config.toml
n_layer = 14
d_model = 384
n_head = 4
n_kv_head = 4
head_dim = 64
d_mlp = 1536
vocab_size = 24660
activation = "tanh_gelu"
norm = "layernorm"
norm_place = "pre"
norm_eps = 1e-05
positions = "learned"
qk_norm = false
attn_scale = 0.125
bias = "all"
tie_embeddings = true
parallel_block = false
init = "normal"
init_std_qkv = 0.0293
init_std_o = 0.00678
init_std_up = 0.0293
init_std_down = 0.00277
optimizer = "adamw"
lr = 0.00107
lr_mult_qkv = 0.5
beta1 = 0.9
beta2 = 0.95
lr_head = 0.00501
grad_clip = 2.0
warmup_steps = 455
schedule = "wsd"
decay_fraction = 0.946
decay_shape = "sqrt"
final_lr_fraction = 0.1
batch_tokens = 65536
seq_len = 512
doc_mask = true
train_tokens = 950600000
steps = 14506
dataset = "wikipedia_en"
MLP neurons of a small language model. Each row is named by its layer, matrix (up: input weights) and neuron, and shows model dimensions 288-383. Each number is 128 + 24 x the weight over its row's rms, rounded and kept within 0 to 255.
Before each neuron's rows is what it responds to, as a language model described it from the Wikipedia text at the highest values.

Responds to: Sports table cells. Cell values right after a pipe in Wikipedia sports stat tables, such as 30 or 44, plus row-ending line breaks; also word-start pieces like f in fence.
L11.up481 [106 121  83 121 120 107 144 174 148  97 145 135 121 119 143 110 150 150 102 106  96 115 144  94 115 146 154 126 117 130 122 114 152 108 117  91 144 133 134 124 105 103 162 110 100 180 133 144 105 120 129 162 135 110 152 158 101 126 142  77 117 144 140 134 132 123 137 129 142 167 131 156 109  78  97 123 136  97 131 135 120  94 141  68 136 107 154 106  66  86 107 129 118 114 151 141]

Responds to: Function words after verbs. Function words (a, the, to, by, be, been) right after a verb in biographical narrative, introducing a role or agent: appointed a, voted by, decided to.
L11.up1196 [ 98 139 130 107 145 105 112 144 136 107  97 126 134  90  84 158 144 121 115  99  95 125 144 148 117 105 135 154 113 155 138 173 102 146 172 138  94 139 164 119 173 108  98 151 151 116  95 179 135 129 115 153 131 137 137 127 130  92 133 136 107 135 108  98 122 132 105 139 123 128  97 137  79 143 118 123 140 123 113 121 115  98 169  75 156 111 132 165 105 123 113 140 162 164 141 127]

Responds to: Word-initial pieces in titles. Single-letter or short opening pieces of words in the middle of multiword titles and fixed names, e.g. T(osca), Family T(ies), Naval A(ide), T(ough), plus "on" in "oil on oak".
L11.up1105 [126 111 127  74 135 109 109 108 136 124 114 134 112  87 106 106 192 126 111 101 139 104 141 115 121 112 112 114 127 115 118 153 121  92 129 111 131  90 149 121 101 132 139 164 157 103 128  95  95  99  97 126 117 130  93 103  76 100 150 105 142 147 116 143 128 106  87 149 125 113 131 126 137 128  90 132 107 129 139 138 148 131 141  76 140 154 132  88 161 163 156 126 141 167 125  94]

Responds to: Determiners and quantity words. Determiners and quantity words that open a noun phrase, such as a, every, one, this, no, and 1, often before units like year or week.
L9.up658 [126 111 111 112 133  76 156 135 125 130  94 101 121 112 132 146 184 122 133 161 125 161 114  93 118 156 126  89 106 123 100 124 133 116 135 135 130 110 124 132 135 106 132 124 150 103  66 176 126 111 143  90 106 134 132 140  71 139 154 122 143 151 124 117  94 114 136  90 153 149 126 163 118 163 138 109 113 113 132  90  92 138 122  85 113 121 107 158 121 148 146 113 154 149 158 126]

Responds to: Place and institution names. Words inside multi-word proper names of places and institutions, such as South, North, National, States, US, Pacific, after "in" or "the".
L6.up534 [145 120 146 135 125 155 146 116 135 136 144 202 212 135  90 142 111 147 138  81 134 153 148 114 132  89  81 115 171 128 123 138 107 115 120 131 150 167  93 130 136 128 139 107 184 103 138 124 173 123 137 111 134 115 122  97 138 154 121 124 154 151 169 102 101  84  94 123 153 167 115 129 128 119 144  90 105 134 112 137 167 150 121 134 114 107 129 121 120 148 145 153 144 139 117 114]

Responds to: Mid-name word pieces. Single letters or short pieces early inside proper nouns split into fragments, often foreign names in tables, such as N-i-agara, Jeon-b-uk, S-i-oux; weaker on table cell pipes and numbers.
L11.up781 [117 131 125  96 135  97 162 132 125 136 141 123 143  97 150 113 133 172 123 146  99 127 121 123  92 122 107 131 132 139  71 140 123 124 104 128 106 102 147 120 110 137 154 120 176 153 123 172  74 134 157 110 124 115  85 130 101 143 116 111 146 120 112 158 164 132 101 103  88 123 107 144 144 131  94 117 140 117 164  99 123 103  86 124 152 182 139 118  64 153 131 115 125 162 160 137]

Responds to: Structured-field tokens, coordinates. Latitude "°N" in decimal coordinates after "/", plus tokens in tables, lists and name/role phrases like "Bishop of", "born".
L6.up1534 [106 158 130 139 132 116  78 151 128  49 116 124 128 163 104 144 169 162  74 117  41 141 169 116 160 155 135  92 160 141 113 178  95 156 159  97 164 166  99  85  84  86 163 145 117 127 116 179 112 121 130 118 155 154 136 128 122 182 144  89 138 128 110 143  98  78 115 122 142 128 118 122 126 147 139 143 115 112 113 123 124 144 116 144 134 115 139 123 141 122 138 131 147 130 135 118]

Responds to: Object-taking relation words. Prepositions (under, at, to) and transitive verbs (told, warned, prompted) in Wikipedia prose, just before their noun-phrase object such as "the".
L9.up1309 [121 114 136 140 142 108 126 134  88 140 140 133 148 139 136 144 156 160  81 121  95 148 118 117 104 119 123 134 134 121 153 149 135 183 115 107  77 119  97 137 140 101 159 153 161 120  41 173 149 131  95 195 110 133 109 118 164 148  99 130 129 102 139 175 127 134 108 124 108 145  84 151 143 106 122 113 127 129  99 147 111 150 165 130 135 136 155 148 102 132  75 138 131 114 107  80]

Responds to: Table cells, late columns. Numbers and pipe separators in later columns of pipe-delimited sports tables, e.g. goal difference +76 or −11, and totals like 28 or 48.
L9.up1384 [144 173 169 134 133 110 151 143 101 142 133 181  98 112  99 118 124 107 109 112 105 115 155 125 113 124  70 125 143 148 130  96 111 100 137 161 155 143 105 125 120 139 153  94 163 129 101 139 126 114 157 131 162 103  79 143 110 153 145 157 177 151 134  89 130  68 127 157 138 156 144 144 110 136 170 157 145 121 184 137 137 119 121  95 129 145 118  89 120 127 132 142 141 157 132 159]

Responds to: Early subword fragments. Short word-piece tokens, often vowel-heavy, directly after a word's first letter or two in names and rare words, such as M-in-ister, A-p-ollinaire, Peroxone.
L6.up804 [104 118 186 158 123 110 121 151 133  95 131 131 156 131 139 126 116 150 129 115 134 151 188 121 121 100 112 107  94 120 120 135 170 127 116 151 155 117 134 122 113 102 174 164 170 130 139 140 149  82 106 133  97 122  92 107 115 144 156 108 158 153 161 148 148 130  93 103 131 141 114 176 138 125 164 142 129  96 115  76 122 128 142 111 133 153 115 114 117 130 115 180 116 201  93 168]

Responds to: Mid-name fragments, table cells. Middle subword pieces of proper names and numbers in table cells or sports results, e.g. Port-ad-own, Sant-or-ini, Nov-ak, 36 or 97.
L6.up990 [167 154 165 136 136 127 125 140 118  99 132 162  97 137 131 155 143 128 101  90  84 152 140 139 101 129 149 109 136 114 117 107 102 151 140 118 102 152 119 100 151 155 146 148 130 129  65 131 181  89 120 139 156 131 119 148 174 154 141 125 123 138 135 156 138 121 124 121 140 113 112 172 135 120 139 134 139  96 176 117 131 154 138 165 138 112 124 128  82 138 132 139 161 130 103  97]

Responds to: Ordinals and name openers. Ordinal words and opening words of set names, usually after "the", such as first, third, United (States), New (York).
L9.up1033 [146 145 101 142 139  91 118 142  85 108 104 132 149 167 130 149 141 109 117 168  97 130 148 130 102 143 104  92 136 130 112 155 111 164  62 143 126 142 105 102 164 124 109 129 108 160 122 154 131 161 164 103 162 148 115 124 115 133 138 120 146 142 122 105  60 120 178 111 152 112  94 151 135 122 141 128  97 148 137 146 121 101 145 100 117 112 173 108 111 132 134 121 142 117 148 127]

Responds to: Mid-name continuation fragments. Tokens partway through a proper name or compound, mostly articles, word pieces, newlines or hyphens, such as Gaslight An(them), TV A, Long John.
L6.up229 [117 104 158 113  64 113 138 130 107 163 103 111 130 123  81 126 201 140 126  98 127 142 103 102  93 134 116  98 115 161 118 178 146 104 110 146 141 106 154  99 111 107 111 144  83 121 105 101 143 121 134 119 176 120 130 121 150 168 156 118 118 129 140 110 121  66  99 169 127 144 132 136 110 108 144 144 107 120 139 124 119  99 160  77  89 123 128 124 145 172 171 127 184 103 140  77]

Responds to: Start of structured field values. Tokens opening a new field or value in infoboxes and tables, such as line breaks before "- Time zone", cell pipes, coordinate numbers, and day or month after "(born".
L9.up580 [123 145 171 141 143 120 114 170  95  82 132 163 117 171 115 117 114 132 144 157  70 139 134 103 101 135 111  88 141 172 120 143 104 125 114  96 174 153 103 119 139 131 145 122 101  99 132 120 146 196 130 122 147  73 128 113 128 145 196 114 117 146 139 162  97 102  92 147 126  96 117 136 100  99 153  90 162 103 146  99 172 143 139  99 159 119 160 155 149 112 116 121 141 162 142 126]

Responds to: Start of list items. First token or word-piece of a new item in structured Wikipedia text, mostly after a colon, comma or heading mark: GNIS ID digits (58, 10), Rhode, Pro(ducts).
L6.up1206 [ 89  84 175 161  98 114  92 132 116 140 117  96 162 125 128 181 168  98 123 154 110 174 140 167 144 147 101 173 143 111 109 152 128 164 122 148 169 148  95  98 112 141 112 121 134 131 149 116 121 139 148 118 152 135 137 136 154  88 148  91 111 137  90 150 171  97 106 125 120 133 105 137 138 135 124 130 134 114 107  90 130  94 135 131 114 152 151 108 151 117  70 133 174 147 143 123]

Responds to: Role noun after "a/an". Head nouns or their pieces right after "a/an" or a nationality adjective, mostly occupations (biologist, football player, voice actor), also guidebook, festival, and table line breaks.
L9.up1422 [128 134 135 139 131 157 150 129  96  92 115 165 118 175  53 137 104 160 130 103 133 127 180  65 139 106  80 123 116 139 107 116 112 106 131 117 132 143  71 105 116 102 126 131 122  89 130 121 139 119 122 154 135 177 171 110 139 139 155 136 118 132  97 119 125  77 111 120 136 158 120  98 128 163 131 108 141 137 161 137 116 139 117 121 109 129 129 156 124 115 127 117 140 157 100  91]

Responds to: List-item commas. Commas, and word-final pieces fused with a comma, ending a name or noun that is one item in a list or clause series, as in "Crowbar," "duties," "ribs,".
L6.up288 [112 112 114 148  93 135 110 139 135 135 144 160 147 117  85 132 134 123 142 172 136 145 124 144 112 134 124  94 103 144 136 112 131 125 115 125 117 151 136 138 121 153 136 166 112 145 134 181 184 121 120  97 168  94 120 140 162  95 165 119 128 124 170 126 123 156 149 140 117 138 149 135  97 141 113 132 121 170 119 164 108 164 151 110 101  97 177 100 105 127 144 157 142 125 131 110]

Responds to: Commas in lists. Commas, usually fused to the end of a word or number, separating items in a list, such as hip-hop, / Carrarese, / chemical, / 1971,.
L9.up248 [105  95 137 154 104 152 136 125 136 137 132 146 143 113 145 126 131 119 140 155 138 121 145 160 127 137  93 114 118 169 129 119 126 138 105 139 119 126 102 130 150 124 127 129 112 100 124 168 113 107 129 143 145  95 129 136  90  83 155 119 167 139 149 147 109 139 123 105 141 145 139 137  97 115 132 147 168 154 140 162 101 146 159 115  94 107 197 138  88 149 151 157 144 129 154 116]

Responds to: Ordinal and compass modifiers. Ordinal suffixes and ordinal words opening a noun phrase, such as 8th century, 7th Fleet, first time, plus compass words like South, West, North.
L11.up699 [ 97 143 105 123 127 151 125 130 134 164 132 152 140 130  89 162 100 129 103 144 106 156 181 159 103 131 114 105 120 118 125 150 107 136 121 124 130 112 121  99 102 151 124 134 162 129 124 135 154 105 148 108 143 137  73 143 152 105 108  65 165 124 123 153  54  88 105  88 133 139 176 161 123 159 155 113 127 115 136 141 124 129 117 137 155  65 155 131 133 132 113 167 189 123 144 130]

Responds to: Ordinal and positional modifiers. Ordinal, rank and direction words opening a compound or name, e.g. second place, Third Division, North Dakota, rightmost, Red Cross, plus some word-start fragments (al in aloft).
L11.up890 [195 103 141 133 152 105 134 116 103 131 109 109 134 122 118 168 116 122 174 179 130 143 140 114 101 167  84 118  86 133 126 154 145 110  70 153 172 156 158 136 103 100 102 125 167 109 108 145 184 153 125 136 134 179 123 128 128 135 117 133 143 115 125 151  74 115 138 107 129 134 118 132 115 114 162 153 116 109 134 138  95 100  87  95 120 126 133 117 130 160 110 105 179 152 128 139]

Responds to: Head noun after "a". Final piece of the head noun in a classifying phrase "is/was a (adjective) ___", e.g. member, museum, snake, film, synonym.
L11.up786 [131 145 155 123 100  78 136 139 126 142 142 135 145  99  50 116 104 159 120 118 105 131 134 116 142 147  77  66  73  89 121 129 107 132 152 106 115 140 114  99 166 129 134 149 116 135 103 142 146 154 137 156 163 158 127  98  99 122 127 141 139 139 157 158 123 101 154  71 115 161 106 112 125 171 168  95 121 109 162 128  97 180  97 124 119 140 134 117 109 121 123 144 161 148 139 136]

Responds to: Structured list/table tokens. Tokens inside Wikipedia tables, lists and citations such as pipe separators, coordinates, URL slashes, and dates or names in repeated-format rows; weakly selective.
L11.up891 [110 133 188 150 123 117  79 111 106 146 132 135  77 144 128 163  98 167 110 133 136 125 127 146 117 148 161 133 145  94 145 156 117 126 141 127 141 121 139 114 185 134 106 126 187 123 139 153 109 150 110 118 109 118 169 135 142 146 117 119 131 174 164  97 111 141  99 164 140 149 126 135  89 166 138 126  70 149 133 124 115 107 108 122 162 133 165 141 105 125 152 188 108 147 142 141]

Responds to: Start of institutional names. Mostly the first word of a multi-word proper name or heading, especially National (National Register, National Science Foundation), also International, World War, District Court, American in descriptions.
L9.up886 [151 164  93  91  88 148 105 115 131 156 140 132 110 109 107 146 110 143 104  94 123 116 120  97  95  92 119 114 133 160 102 180  52 107  88 125 154  94 111 172 109 140 115 106 140 118 111 109 115 157 155 113 132  99 130 112 101 157 149 155 144 122 168 135 100 106 140 128 144 174  78 125 106  93 138 116 139 103 111  94 104 163 138 121 118 133 112 141 123 113 136 140 163 129 155 126]

Responds to: Comma ending a clause. Commas fused to the final word piece of a noun phrase or clause, often a number or plural, e.g. "students," "losses," "5,".
L11.up624 [121 143 129 144 134 128 124 150 129 149 141 127 124 140 119 111 110 145 118 147 133  96 139 102 147 119 144 116 111 138 130 118 106 120 123  88 162 128 129 119 144 131 132 121 119 131 137 150 148 150 124  93  90 111 128 136 105 116 130 107 108 178 159 147 141 123 167 155 131 149  81 141 107 176 131 106 130 104 119 167 106 152 128 120 113 154 146 130 115 161 103 171 128  98 168  74]

Responds to: Slot before a name. Words that directly precede a person's or organization's name, such as told, Succeeded (by), director (of), Candidate, hired (by), and by.
L6.up1045 [116 105 129 121  96 156 123 103 115 115 169  96 153 140 115 136 126 116 141 133 108 114 125 129 125 138 104  74 111 170 143 159 148 152  85 147 144 150 162 105 192 130 109 115 155  88  96 130 131  99 117 146  98 144 127 111 121 118 133 140 126  96 111 195 146 110 141 128 122 157 128 112 123  94 164 113 112 156 138 177 107 125 156 169 139 154 158 100 112 126 126 176 126 113 142  94]

Responds to: Word-start second fragments. The second word-piece of a word right after its capital first letter, mostly at line or heading starts and in names: N-ic, M-in(ister), M-ar(athi).
L9.up1034 [140 139  96 120 111 138  94 144 121  77 117 141 133 124 137 118  80 144  98 162  90 164 153 134 122  96 122  97 112 137 120 154 184 137 137 162 138 126  87 124 132 130 142 126 138 101 137 132 134 135 121 121 111 139 124 101 145 134 144 123 225 119  97 106 147 101  89  96  93 124 120 131 133 154 100 137 143 153 159  76 157 138  92  98 126 185 146 107 118 146 148 120 134 163 183 146]